Weights of a small GPT-style language model, trained from scratch on English Wikipedia.
Size: 7 heads of 64, 38M parameters.
MLP neurons of a small language model. Each row is named by its layer, matrix (gate and up: input weights; down: output weights) and neuron, and shows model dimensions 346-441. Each number is 128 + 24 x the weight over its row's rms, rounded and kept within 0 to 255. Numbers have three digits each. A neuron's up and down rows have the sign that makes its largest values positive.
A block is one neuron, or neurons of one layer that tend to fire together. After each block is what it responds to, as a language model described it from the Wikipedia text at the highest values.

L10.gate130:170177147129152120097105115095136146142101119139169141120163116100170136153117127089113169079148097157130131143132110127119112142138081117123149108138109098156116097117086119081150165125164124141138128137118155138154126109149122128075085133107159155107136134169141134126134133128138130119
L10.up130:143160138140143123093090152102125153147123119113139119135129104144110163147128123111145146101172078097135122139108094117097108096093116124142107133160084095153158099150139115152097169153109138118132136117140148161127084130104078105181115161135122139095147150184129145092122115133151127139
L10.down130:090114117119164126105137093141128123094106140155136105235115147123127112143134117154131102151107148131111097103110135111165142151139123119153127127115107141075119148132170139154147129125126141121115122133119140125107155096129152147132119127141132132142113101143119103170108117166094147100
L10.gate482:172142135100143135084105105099123111117145107120112073076122117113122126122148118103121102122124136147097133117125156142054130122083125175153146148145125136127141105123123126164146136140114189173083119139089149114147115154149116149098138181178119138120110135184100078078148149130138111123
L10.up482:134100156094183131159142088109114116101127146118116117119157090066115127179140135093146103145106136129093084171177121139098126110134114168138124122178122125118138138157151134121131129127136118157130071092083114111098129199132135121116127108124135121144121157137171114116123136136136083148
L10.down482:154116140144151137104111117115152135092126175183151132128144094148114139072110126176121107101118143139107127133118142140136159154141161131108128123074151144138125136128131143134140104105101123164128132099139161114138118137137082156138111163131107099107127148169118093114149108142144082106
L10.gate802:146102147134151090160110154105163123120137124112151130105165113071120135111145135144164135102134108123128121108150145132088109192101110107163120158144125134121185141153142171119129124114121108143143112120135144120138146139129099126108127161143120103132134147124167103130134105136129115141
L10.up802:128149150103166112147104115065167121122137148138160115141155125098135163165133132117185145119124120088110092113168091144099114182123122131170104184118132113183143104133145127112079109120119148160101117103155122143121105119122136146141122161168103079147123166158083122110122150112163140097
L10.down802:154129120128117149129117114117145140115166132152154121158128128128101120127112136146136100119107162138133126094114146124136110120165132130150125117123052129115171128108134108112121129149117150143109123083117118135135147123123131130113165106145115095146148120159106113119119128134087062132
L10.gate891:080099118142124149132139095087106124153118155131109130141153142125121171141115173116095153139102145149166083103128127128120121124102109150167121148128116138139086137148148125126141153126120160145168133145166131125108111090104109153109120132146189173109147146141182106188105165139125103178
L10.up891:146130130118101127137108176116156149130155158164171112134136130049089128143114175135114095104128137075133124109143135133109135103115085152118136160064117106128132110134135141130161195147135118137132126148136131125104141129102102137121158137132144065122106129125143093147094119125187144082
L10.down891:126143101129147132136122109101129112137152150126139126099130140113118139115114143165116131110134133091101122121103120141174147103101109156155107138118132143090156132115148107149101150115126113119127167104127131127150112132154124107137131090142126070150136159139101141058113189129155093141
Responds to: Definite article for topic. The word "the"/"The" (sometimes possessive 's) starting a noun phrase that refers back to the article's main subject, e.g. the band, the film, the village.

L3.gate30:129117158124105120067135117074106130121138145087121087147133087143110123088161144161124139124086135116082141142152124121175095126106108143139155134088131124145143101137141129124106148126137158133099088105173131100139134152148086120159146139124110135110172143144119126102106149096152117111
L3.up30:171137143093131090088095094111120183146126140131121105128119115142125099114140145130126117109125126146156128114125117102097097162083123136119126109129108103137086134101092141121124125130119112145073118131102111129131093136160113154137116099127089135094130116165091120114100119137150102108
L3.down30:167122156171096094139123132101115109150103135107127162165103117156152129122115116122147141130123140152117107169097118120128128124117135121132155176107119120131136157142163077123144111097128150165156167127158121122124110136117131182126130154162167103092122137158148145117073144127150118104
L3.gate241:132141094115125135065128137080141114166127140151119125118132156117136145143131097131116104124143133077141123124121115107109167164129169112067104098141109108160106142127107153116121159131109118117167115091137097139123122118082142103119100134132132136199164081150183152111114161151139121123
L3.up241:158176110126117172133118147132079134135116175154146132113112083080162118109157179114173157151126088065195082096139150176135137136113101127140142123169105121118067158117095169092102140168145108133145143108087138122108136109113105122071089117091111117123103144113154113106107161108141130105
L3.down241:146135128133080175150135176175095118123149131173150134133117116110159107147151101149161127104101141097170117131151113113109107126151148094120112138130119122144101114123110135156097123146114108105131142114145117182153164118101144103143190110162154146196157152183113146091111122079120097108
L3.gate339:132123151131117145087097163132118158125126124098103132118109074132101141127135141068123162142058161088145151096111103127101132146137118125147106180100090149131116121122110135118149156134152155136129128119119096126122141141053121102163117119091156135160100114133142112101115143135131081085
L3.up339:127111095149086136097133170082120149118144177110127102098162119155134102164140132108118116128042118129182093090069082146128092129088135123129139158101137139146127139145121127096142126173157160153129134110125124109117118143114120156114150119109086130137103106149130141146102157125141061125
L3.down339:147118140127168129133099108104094148128132164096116112121124089147112119160130100127140150124138099117085135162180107133181135122160072116129154176122126100152118121137156113117125100101128131218115180114099120138123128195092145106111125117148142145146089102149156176135116113146141154156
L3.gate765:143118154106089149100112116086159136120123146179163131113116150159085094117162183127156125139115150155117114117153108132164074136128146145114169111128138118135169147170135109169128156171136104112116122119120104070129186143136105139122145123130110112113168094136171174115120109135071148126
L3.up765:101121143073130128119125131086126153141137111117147147138089116139120131089138164114167109133078143097171195150138143152114093120122151131124151144079136127119128133092088194120109098095108166132112096153100139168104114141092125097120051162161150128110107128099158084122124129126138119109
L3.down765:117136125098141191121108111101122127147131092104108131095105104114122132125156158150137108148154140122087124159125131123118098126118141116119074138124137117127127141150108075127122160131151153138118158097082100114111147145126146126132119195151082096160183166144135135087130130101144147114
Responds to: Pronouns and pol- fragments. Third-person pronouns referring back to an entity (its name, his first, it became), plus word-initial fragments like pol in policy, police, polarization, and B in Both.

L12.gate261:146088104126117121154149110127097124126118178157104136116136152163141136098130175123116132103135128092132117163109157148156150125127100137140147125139152183066137089142128145159079130145128134114112127203194158087123099142141108107108114134152093124115141126093115078127129070128134128128
L12.up261:109127157107144105155141132128154125160174127174126161143146125164106125127148120140077128149117157111123138145124146062163120162138130125116142129112102144125097136092105102130139117113104130115170093109104136096128122133127126134154163148123113102153121137100157139067159132129113113123
L12.down261:130178103123150105170126115123098130152144134171102117190118141139141127112146103122098170149154135124168132120126094121143134187174091101111134136145163146129142088152161136121098120115123100111149121116101103097121140066138156148143133109117129077134113148132163123125118104094118094103
Responds to: Mid-word name fragments. Inner word pieces of multi-token proper names, mostly rare surnames and places in lists or tables, e.g. Shap-ov-alov, Pakihiv-at-au, Oh-ake-a.

L10.gate166:118154167138126113103139162112093119167135052099121140126085183137135158109163175125131160121113144188152075113139113094103102127146141136130102051150097151110133127126137123119164144134139126140104142191140142105103130114123126169119104156122136175132100117135159138119161143159139124128
L10.up166:112132169138128109119098149153100096147152091137051148115125184130140117101136177126129122084105127118096092161134162101091125101157165136127095123105141128113134127142160143113150157131130135175112169159116114092130190155103122095097139122110155145143100079162155129089169150151187101125
L10.down166:136106119100112102079118112169118124142134085140091119106102152145151110123126165125133127174159151147112147152122131101157093102142123105120130105138125153058122123108096131133161130078154149135120116176117130143171127129093114157101143157128122113124123135172154151111126170133101155152
L10.gate615:075113094090136083140127129092122098109138114095111115114101159111098135131182135167125117137140065143166133132126115155150179166116106134120152151182120074132161127101088131105151145139068171139140118168156129161138147131115127106155121153154160126107157124136098177123076156163127113130
L10.up615:161127103109131119110136139162121130075148139148104120090090114127137134134089144121202146169116133108120140123111142150148088116080095093156175147107146105135113117157139122134148128139115144164132116116144164125127108147113103119135130128170111129123115119106098124150150112151134161149
L10.down615:130129103122104163131138148101087117130130151122107089091089103142100106115110071117110110128156116135142129137101160148145123055084169105127176129116105113101145108137096089114138130116114149158147149143131166141242154139146105109145120128152116137086139115147127147131118133127124170151
L10.gate826:147159109199100090094087151173147114148119156074108134117085111159113218124091133157092151141157103144123058143131120088126139121138132105136127145157134131104155092108125175130155150135136116142156129121126120103149120112129109095099117143150138132143139116137135172153143103163155120123
L10.up826:146157155125140124095168132125153151132107091092106140129103117105104142106129212138116134107145138143117109137117132112147077123129155133117126149182107129098126110141145144062176133101127099128127121153130135125124174153134162112154162141165132171125090119108105144141142097102138131152
L10.down826:120138155079136137107132122074113087109155133133105130137093130146092144111126103148136097121176149094128168191093107124133113063111087118165152123120147148152142173093137141198151135112120099135107103129146115105135135124122171089121149134094165100154108130142154143101149159176103138159
L10.gate1023:156130108099130096096078186119118096114121157120097104121155173139146148097103143149105117133115126165132141113136142109116110121140125135162158113118131149166128152121144141121153121147141129134129111126133142145146140141150142166155103098148170164118136106163169117101130139161143130111
L10.up1023:124130150122132111126146095123120116123060104113115084139131089089152113095101102075122131160167162132138120152131123100156107119144105119120133088084104118115151103143146094126128116096142135159141142168147109147106115099125115069081118119135139135146130133137149137156137088146133138137
L10.down1023:135116131137154120122144146128143154116103083144144093125110133150126118117148138151112158149164135139097141108133120113127137113156131110112127135115158112106137132142176136127141137152120157138149154079120151146130096115136132153127151124138114133172130166138111105137143157153163159134
Responds to: Start of a predicate description. Articles, copulas and ranking adjectives that open a description of the subject, as in "cited as a", "one of the main", "the stories are".

L3.gate116:130128118118125143140151141105132146145155111162146173118150160130114118122118145156136122098141138115107114094153144145161156110156107132129129117144151107082145126135143130130137089161154162101158123160129103148091159128167133106138123102129094117142089082132103097141111144168155113146
L3.up116:066102131125144114125096115150143130141118123122132143125135144159123100141170140106156125110130127136127142095113167134141135118093186148152114164119109069082151141141128122147141140138117129127172140147163143122133103148106131145118106167139132126121112104078132075102147138132128163105
L3.down116:151113102114181087135146093135160152120158147117111139170093114146111117117151119116144165130160116113127121140161116155147092124113099123107147113158156144105170143161145133126101112138136128118076144155090131112126143139155148092120140077134144135136101142182115176112090112132120138131
L3.gate181:121102152168127097128136166112156091116124144124108100105122110148137126123138149122151160160118180121136093117124130170112128104100091113126138131133132122139098121069140117164124133150147108123128112131087163136097105122164140115139152143129127123109108141148125160115129126110139149135
L3.up181:125092176129127127132166109125081125099135147137096129126137166152143097110175116090126146111128112129055139095121161070173110128133163146125144154157119136107114120168106117120066178117098102122167110163108126137137134123119080118099147091115145125111102122144156126142148141140122156092
L3.down181:135183116151090146102107128133094157124146115132127118126120162098128151147110121146129128148105157104134148124095117174157122131149141176102104158129124181177125088139122131136156095133109147086120107108146140088137139161126161184139125112106147113152091120149116157102110104123116138121
L3.gate423:131136099173175151102131152102160133162154120124120111117119115110135148151136163101113158075092150129085176108113148134148121120080123196148134127128121127157150129140130104137144128149114138116125085158165147115109131146121117124130095139169113099141153098095128106106132118136150125105
L3.up423:129114099136155151103119125150163151163161119138124171134176156111154127153129152124152128113152155103074216137110144125157076136121091137116126117147112093169113123125129132118097090112127117118107136135104169114124143148122116122081077148167108101115135158114113105094102124120166143154
L3.down423:157112146135129144102121117166102151125115126173109142165151117084138126145133121143151120107116055113119137140118141173165136119151131119091138101141125106147120134158128107116097115126081098113086166119108114154150165119146120141115123060147127144120069163203103153137116158117152109107
L3.gate723:160124097115159125078122132110130114078112120125160142149184130139102107148172134115122116119145154127141126112125157123144100110138181154133104119087169069122136123127144144112144128100134168098095193136144177140126091135110122126134154134149129095109112121128134125126153153122139120123
L3.up723:103085128143152145173115096115093125134076130126136179146135122155097181140124153180156132141108164067111112139135117175176113119104134127162142121163164088130147145111137135152168122133172117131132162133130136127126152116184118152139136126130132149156088113109114132158115113119139155096
L3.down723:125099121161106121151130133134122111166105123106166181108145082079110143134162128184133109124110123079153111138129098144134124103098149118126148157161105127133150079130130123126135149138125096139142147134162118105151145129147138101122122111140126087139117132133119105101155127154122148127
Responds to: Intra-word hyphens and dashes. Hyphens and en dashes that join words or numbers, as in late-night, Al-, 2023–24 and W 107–90, plus mid-word pieces like ment, ext, ap.

L3.gate412:112102110147129101136163097085140115155115158128129112083115120131132138153132063118124130095137126116160096138109136106162120141141152129114115150134119163074147156129147148124153123108120108131116062149165110123088099113088178122087070166132120122118150161128118107135149171178136135158
L3.up412:133141159143129121146155088163104168120134140154176132126124165114127099137102133139155096132161158170136141103157151135151128127126101146086167079146173118065137144104077135117086108141107132132115106157135142207124149115156112116181101110090097146141125091123082143112113138117121122136
L3.down412:140092109130138123157090143154155127138153143148091132062134123118093124081135111117126140149103131119129097131146116114132114139136153110124124138138143113150165096127165120159114107159119162154122164124115161160123125118112114130120159146114097155147148096209128140110139125149084121088
L3.gate426:095105107128115146104126138149157133138121111117116085111120097073103135120117137140098189140112172119141136121131111116141115181114109119132099110082122153138182120138101144139169110146133164117111113078094141140100129118134143138102124140121162155114155135095120103174152138144088148107
L3.up426:141105081116105136062143170106124126164117108128123121150131045126129139135128127151118123154141126137139138130110139124178116144084130184145148113142132133145162106107106137138150130174142113135102133105137133131125131114150070113156149126106113111127124136135067143100159148116119127103
L3.down426:133115082130159109093132105133218117146118111127093130132119104107114142132152142163163091109169079128122141124093126170127167136112105104122122120102158138119125136128098187138155090140143099102150111151115128146146110132119109122125107095128123143123132137177126076139166128126100176122
L3.gate669:139108142157135138151112168128133139075151136120184107114128101127178120161151136128157169097127123107112150120143167133116102091105144125187184135117124132157088141135162133112083131109118105122162101143163148089173129139091100120146150132124117130108170124128087144140136101142130136088
L3.up669:135156135121130098135119139149128134122131130138138111114137076142135134142159160100176126128091123132130114106145170104129130121156154152117114118112115133058110171142128115089172126156122133113149115149113174124166166128111095133107149121076147132105113124133137149138101120140134155142
L3.down669:155129099124145098104125131165129144118130106120095140210114147092106134134130169113125169098121127119145136143119114126127130124143116124131122118127143126113108114140122142117135170110125134088132107087120130112154095150121174158110119157113142129153124097121125130138115142073173109117
L3.gate785:130120131144154135105106133138106114109106114092096112119100123140122136134116122134121123115180130123152107130129158131149088157130131121079108131152116144137149140111156156150193113158120176143130107125161169124163092148081140102143112140168122123189156115142144137125136122136119136086
L3.up785:129142153138091112159170141165080130099145112128111102101105110125124061107126101134105142155116145135146119152105127112123114106117148155140163143146134112131164153091134157173127159136116149144188116131157113172133145173114073129125121111066139148122151141131132064128107134097124125093
L3.down785:099120160128151124097119131128157123099128128144100176132132158120116105140132112156085138116102124123111145128124109124151155143133133121120092153138113133165133130151141142145117126143078137142153137118156109180166155152074120109139144127120139123108141122151172115122116106154123180113
Responds to: Mid-word "ust" and modals. Word pieces continuing a split word, mostly "ust" as in must, custody, custom and Austria, plus modal verbs and "be" or "made".

L3.gate92:123146102136156157128129097112135152134145144075100121135106133158099160098182148129178120111128146137155106167133116170139110150117136145151087146135147098101130117119152143140146116146096162129156139158093143127120137134119158111135137132111101112110116182142127150143124143099183154165
L3.up92:142085112119096118117127128131104141111097146149120096117096157123140170120122144078115148156113164075123143119102124141097153132129136137114145127153141111119175149129132146099133158205155165094101135148107141106111134058121147100128140103135114150137126115140168139110133127148135132105
L3.down92:140124128141143155105102112140123120137088137143109134114119119084129108140137110130142140137139106130125096134126139149122165099131111150123081105146130123116105092112152104171108103113130139118122140141094130126153124077113159120148120164142162091123097168117130170099127104160131169134
L3.gate140:145147108089141123141159134140148173134143129074184099106152155175133123147175159136132177102143154143174133135141123201141075088151131105129105123126110129146125122157132134140174144185161136132148136120144139133107093139122144154141137141104131140112162108098115100108136156132137163142
L3.up140:125126140151144143169128120144193128089117105144149119150150078064133140144084149118107146099124135120108136120125126139142115131164114142126129177148115143154127146124135140065125107122141186134099102166200170129134147142146105107133107131081163115121071116129144113088150105137180151079
L3.down140:133126148094107133118131118093157166125138101092129102123116107165161159119167101116098140094165144141124135139136108098170114155146120162080101173124120119139140133152164121140108110105146172137081123084140163118149194110185112122102128093110130125084100128147120135115112105127138127140
L3.gate142:084097125116115104110132155131130128104111143109086111134127107177095140102145120109130106159143133133135110075187100160100119127131117110103134084147145085101140145075144121122118149139111168154115141131153159143089121119131127141151137130088137121064131120113105167129158127178080152166
L3.up142:130133117126119161156136147181127149119175125118164130125149088162142134123180121172128099128125129085170095093118161132139135162106096125075135158144099184139124176105108146148130130075134128119108141152194094126145161141105122108152099131131128143124120123109149147081138113143119105085
L3.down142:133133124104142144137141108171098129115144106133122108144096109108176097088119107135112088133113106113158137125107110124120093106132160141114107132122137111128119153073173100035131113156141147161131132163117144144083136106150088128171081115062107127126124101186116126140115116093102188132
L3.gate415:132131112131172108133151199087141137122132137138126095124094173142127130141146155087112148095117137128177110099130106141119091155131113109115134103110137142101125178142126110126145129164147134147106138126107137127032131113148129106146169135087124109097149101118119122100143102192124102111
L3.up415:177118159123143110111135104141093136153129095155081181130131154138118145152119115141114133117128122098141117149085089114151146125185069091124135111120141136107140149112128137133128116121165114132117122118119140174133136147132141116126165133075140068109123103132142125129133124122114118147
L3.down415:153112191073106129129138115166082132124124150132110161089108114108117151154122116169133110147166112099104134127122111140128147105157112083146154135160102137135084122106158153152135188114150084124110142114149141155165140180132102155097140122151117130105140115115135163157098112117113107143
Responds to: Adverb and negation word-pieces. Word-final pieces completing split adverbs (us-ually, norm-ally, event-ually, al-most, alre-ady), plus negations like not and n't, and other split words.

L10.gate18:157156153106128153109151139131130115136133148115105118128126139149161162128110147133154133167125102099113150134119154170092135146114113122145106167110144167138139100107169145142091088127083148112119184166119128118118054115103173105123104177130129106157162110142132155127144099137120159144
L10.up18:138095133122159128058132149128162139135131118188122138127123137117119126154140104107115079078133131091138125151116125150088107121046108122128121149131137142102106106124138128146108128151107145135159137097116149119124090124144125145120131154119113098171136129144159114163125098129142118129
L10.down18:119125129124098113115111142157125127157112130163068128097108132116134142140112137119121133126129112131156142139069180151097117120089124123175164115144139094114138111148085163122138136135177119161151134149152145149127125168129137114121112119096129137093141130165133140107116133129127158139
L10.gate321:144099141159144107104094162134155124150148124146146113131145145096146118129137083127123139120136127163098107118155120152122129155078127133166106141180112122103127115152122084095122116116144158124118160151114143079105142098105076115117121136166142177137140095089133117165106105112148130114
L10.up321:142078128103137105120113130144131125146125135143137149125162163143127118126110102160163112106128110142127113129142108142146143132143125064180111073161122100086187095100160170129114116120155147143133157190139112122148097166117100082071148090144097153108134126125158098106162098130138136100
L10.down321:094127143099121109151115115112110073159135134083142137136113078088097157157127138158075148153129091098135066089067171096109131131124128129135131148125146093165131106129113115164135137131125135094144095101101140146148106125105126140122108091101119122108130113176101108158136152131089167133
L10.gate345:143126126129132135183107106133090105145123170150141095112117110165134113130139129125143124140129131132151099140142112129138129088110130122152099206144160141134150092134129128135106069168137145127160115114133108098096110152126129133123091116141106119094108166165116123116137090138137112138
L10.up345:130176116109111120055111147146117139109129136189135144121118121106145145120109119091108134127113118117186149137108123119157124115138084139139096129115161099137148125124126140131132144088126139118116153130151119122143111102098110116119127122141112118143139155116130127116154104076136128152
L10.down345:142086134124089152099149174114113122112117103130157109077106109138114152148151157133118161156088116144153133106156136146127130100132107155154118096120111071121134119142145113157122123118169148118132115117144160129115122113150129135116131117064130175108093124162139094108124138162112118137
L10.gate391:106121130137146116089108108121125127089101145160128107151152127083140121140163123118135155103166122169123123133125088166111140115110118112154152125188138154141110105117137101141162121124108112122107122111143148132119091099114149163124106105142128124086203144139143110143097100094103130146
L10.up391:140123126152158111113114133129144121109113134140163123140130078130155129137151112115087104119130134135153133101137159195138140132170140110188104146115158136092130105137136174105123084107117103138139087170141125167091135098120106163095132132108125166162132124121125121124120115123135151139
L10.down391:119136170157135096109148146120139111102137149155105165087138097134131168118162126084142162165151121161120112107103120113061116107098115104139108145144172102121103109129120096112127138153151197092140136152147168180123094060102120133089142106145120166133130100126133109107144090132103148144
Responds to: Infinitive verb predictor. Fires on tokens right before a bare verb, chiefly infinitive "to" after aims or helpers (goal was to, helped archaeologists to), also "and", "would" and "not".

L12.gate10:127123116082102129124187136141136107157142129106102137112131142139165132049120089109116126176151124169137106145108119126127096145106098148164110161152116109071115105087148125138171120147142156144110159123148088111134145140115158095113109171111134124122073070143127151135143134138111140131
L12.up10:128144136125094114138149151101153105173146150126062114099113141128146148121125104157091093111145094093114131129100090141146152133097125086128167137126094112155139099123136150100139122083140110116128127130127100142143102123154166129135103118142115136137122138142136148137143112152133113082
L12.down10:112117118138128126130141090112130121128102121145135158106081168160153131137140145108165137157129114126123109134168111110157133143138182136117113092075159113125111120141131138130135164123138143146145134107103155121136116127144108154105172137159116141116111132138097110121172129152153145166
Responds to: Copula and auxiliary verbs. Forms of be (was, is, be, were) right after a subject or after "to/seems to", plus look-alike pieces such as "was" in "waste".

L10.gate86:140135077157115162116161095152159115157129158154117150111147117144148102109105135130126134119132130122118112108113161139167120130139127159167141129133170175129125127114105097135096106134183151119122096108126122107147143171092131131089116162132128153135129101093147133141078101102136117132
L10.up86:135139094101154144157109151110152107145114147162121100105149121148134129144181137122125110140173092094132166093120145198133128111131135138112156122108122103148110131148105104097101138116174152100163102164145171147109117128118093121127086102147161104164162142113161125157126112128116138097
L10.down86:149128152128079077159094140169161129164168090149131121059111135096151111152098110139145194137095127121106146121136126101141142156138099115153144081106156172083132135117126129153113119143120106138098104137128133100134158138148166138156109111140087132102118112124124134136154154125129129125
L10.gate750:156160151122101122138111115133148136126140110155199139113127148166086132132131148141148189136123084128164114112159092133110125117095142102116122129130128127136085100055144107169122147126126098141148139131109121112123134104125066112108134172140120106084155121120123097139105131137139125159
L10.up750:124118155172102120149130134117108147108120115140155131168143168141094137139195126121090127122119124137143147111119156140096095099133120129150162117123141150104118099117119118111118094098126122141148134138124138165115144153174086105103104151162126111130151100112142138111093140119140121144
L10.down750:086095097119165107126132089166088147110088108110093150184128116139193114110087119159130149157121107122104086180139130100106156063119135171138121138140119117119169113163100129096146124119145112133107132128113093108085113145130128120150081122132122132123157133106116134099131124148101139108
L10.gate899:129156122128118164168111096128120173093118133170106161153080127130138138155134128155123181156132126152143151083151140158110088133116144132131176108095155092201123085119150113111108161118138104126145107109132101133060140105132174138138135131138104126131180121114104150113138155119132114122
L10.up899:121137135117123120141116173142160111125110148140125099145096112158121119167147144112126175129134105140127127120118092147132087163102138082134116108118129104108118117101106115171147113057157116131122112119129143066116149150129120133164109107135094127143147096125172106172121081123126132138
L10.down899:137131123116153123119125131124094139130112117122126107057221137147151151138104140128154095108132128089116118149090101123153130104166123175156142122135175129129131127158145125120147129156066143168122115137134159141131072140122114126132084127108127122127084131127140134126156125140137119188
L10.gate925:135125104125124162132123127121120097142120149142152108135079135104153140122091128139151136140112093107181126131143139135155154136124164102122114126120137094143133107146147140099127090122140147124119094091139126144116111130125191179162159150120123127130143121110140158146117090105155107065
L10.up925:107159135117088141167103159120118122100108129143138113132129123115138140124120149147133136113083124130143105105160176175150117103123165109147085117094126114141131135121113109111133125123166074085177106102172125116065130092074148161162125120097112140135121090128102143109116128163107107111
L10.down925:105125121136152092132102132137121113146144134076083109134162116111092142151109130134141117129132126148134108171117067109104142150116105155120137136165083131126103120117143127151156137149099154117110180138122156127154077134162085107111111123135153138100107156134123123114107130139129201155
Responds to: Inside proper names. Word pieces in the middle of multi-token proper names, especially the hyphen in Arabic "Al-" names (Al-Hazmi, al-Islam), plus inner fragments like Haj-i-agha, Emel-j-anov.

L12.gate623:130166110128147115115129140091122148130115127134126131101130150143122144084155118146114146130140139138148125123122124181105116096109153111139106108149088094148159145137073160125131171118169098128127134128133143077086098188117116142080146134097159123123099149116152167135107146118138112156
L12.up623:123084130149166120119145108163142101171103122151090110123097133116119142133144145144190079126127141085130143109144161156135105134129119128147143139106139121130123089171133137131172151155149137112090132144124120149100120115153116097087156108132161136148121156109110101134130118132137130155
L12.down623:131094160163143155147159175100108121120143177166127132121104104121115123134141126118160124123166143157122144101117106094113148128138111113100132127167138147147130098125121138158179152147124128111128093133139148117143125151110131119107157125150140114102093086096080155078130106152125116108
Responds to: Pre-verb function words. Mostly negators, modals, infinitive "to" and subject pronouns just before a verb, as in may not, does not, willing to, it should; sometimes opening quotes, dashes, word fragments.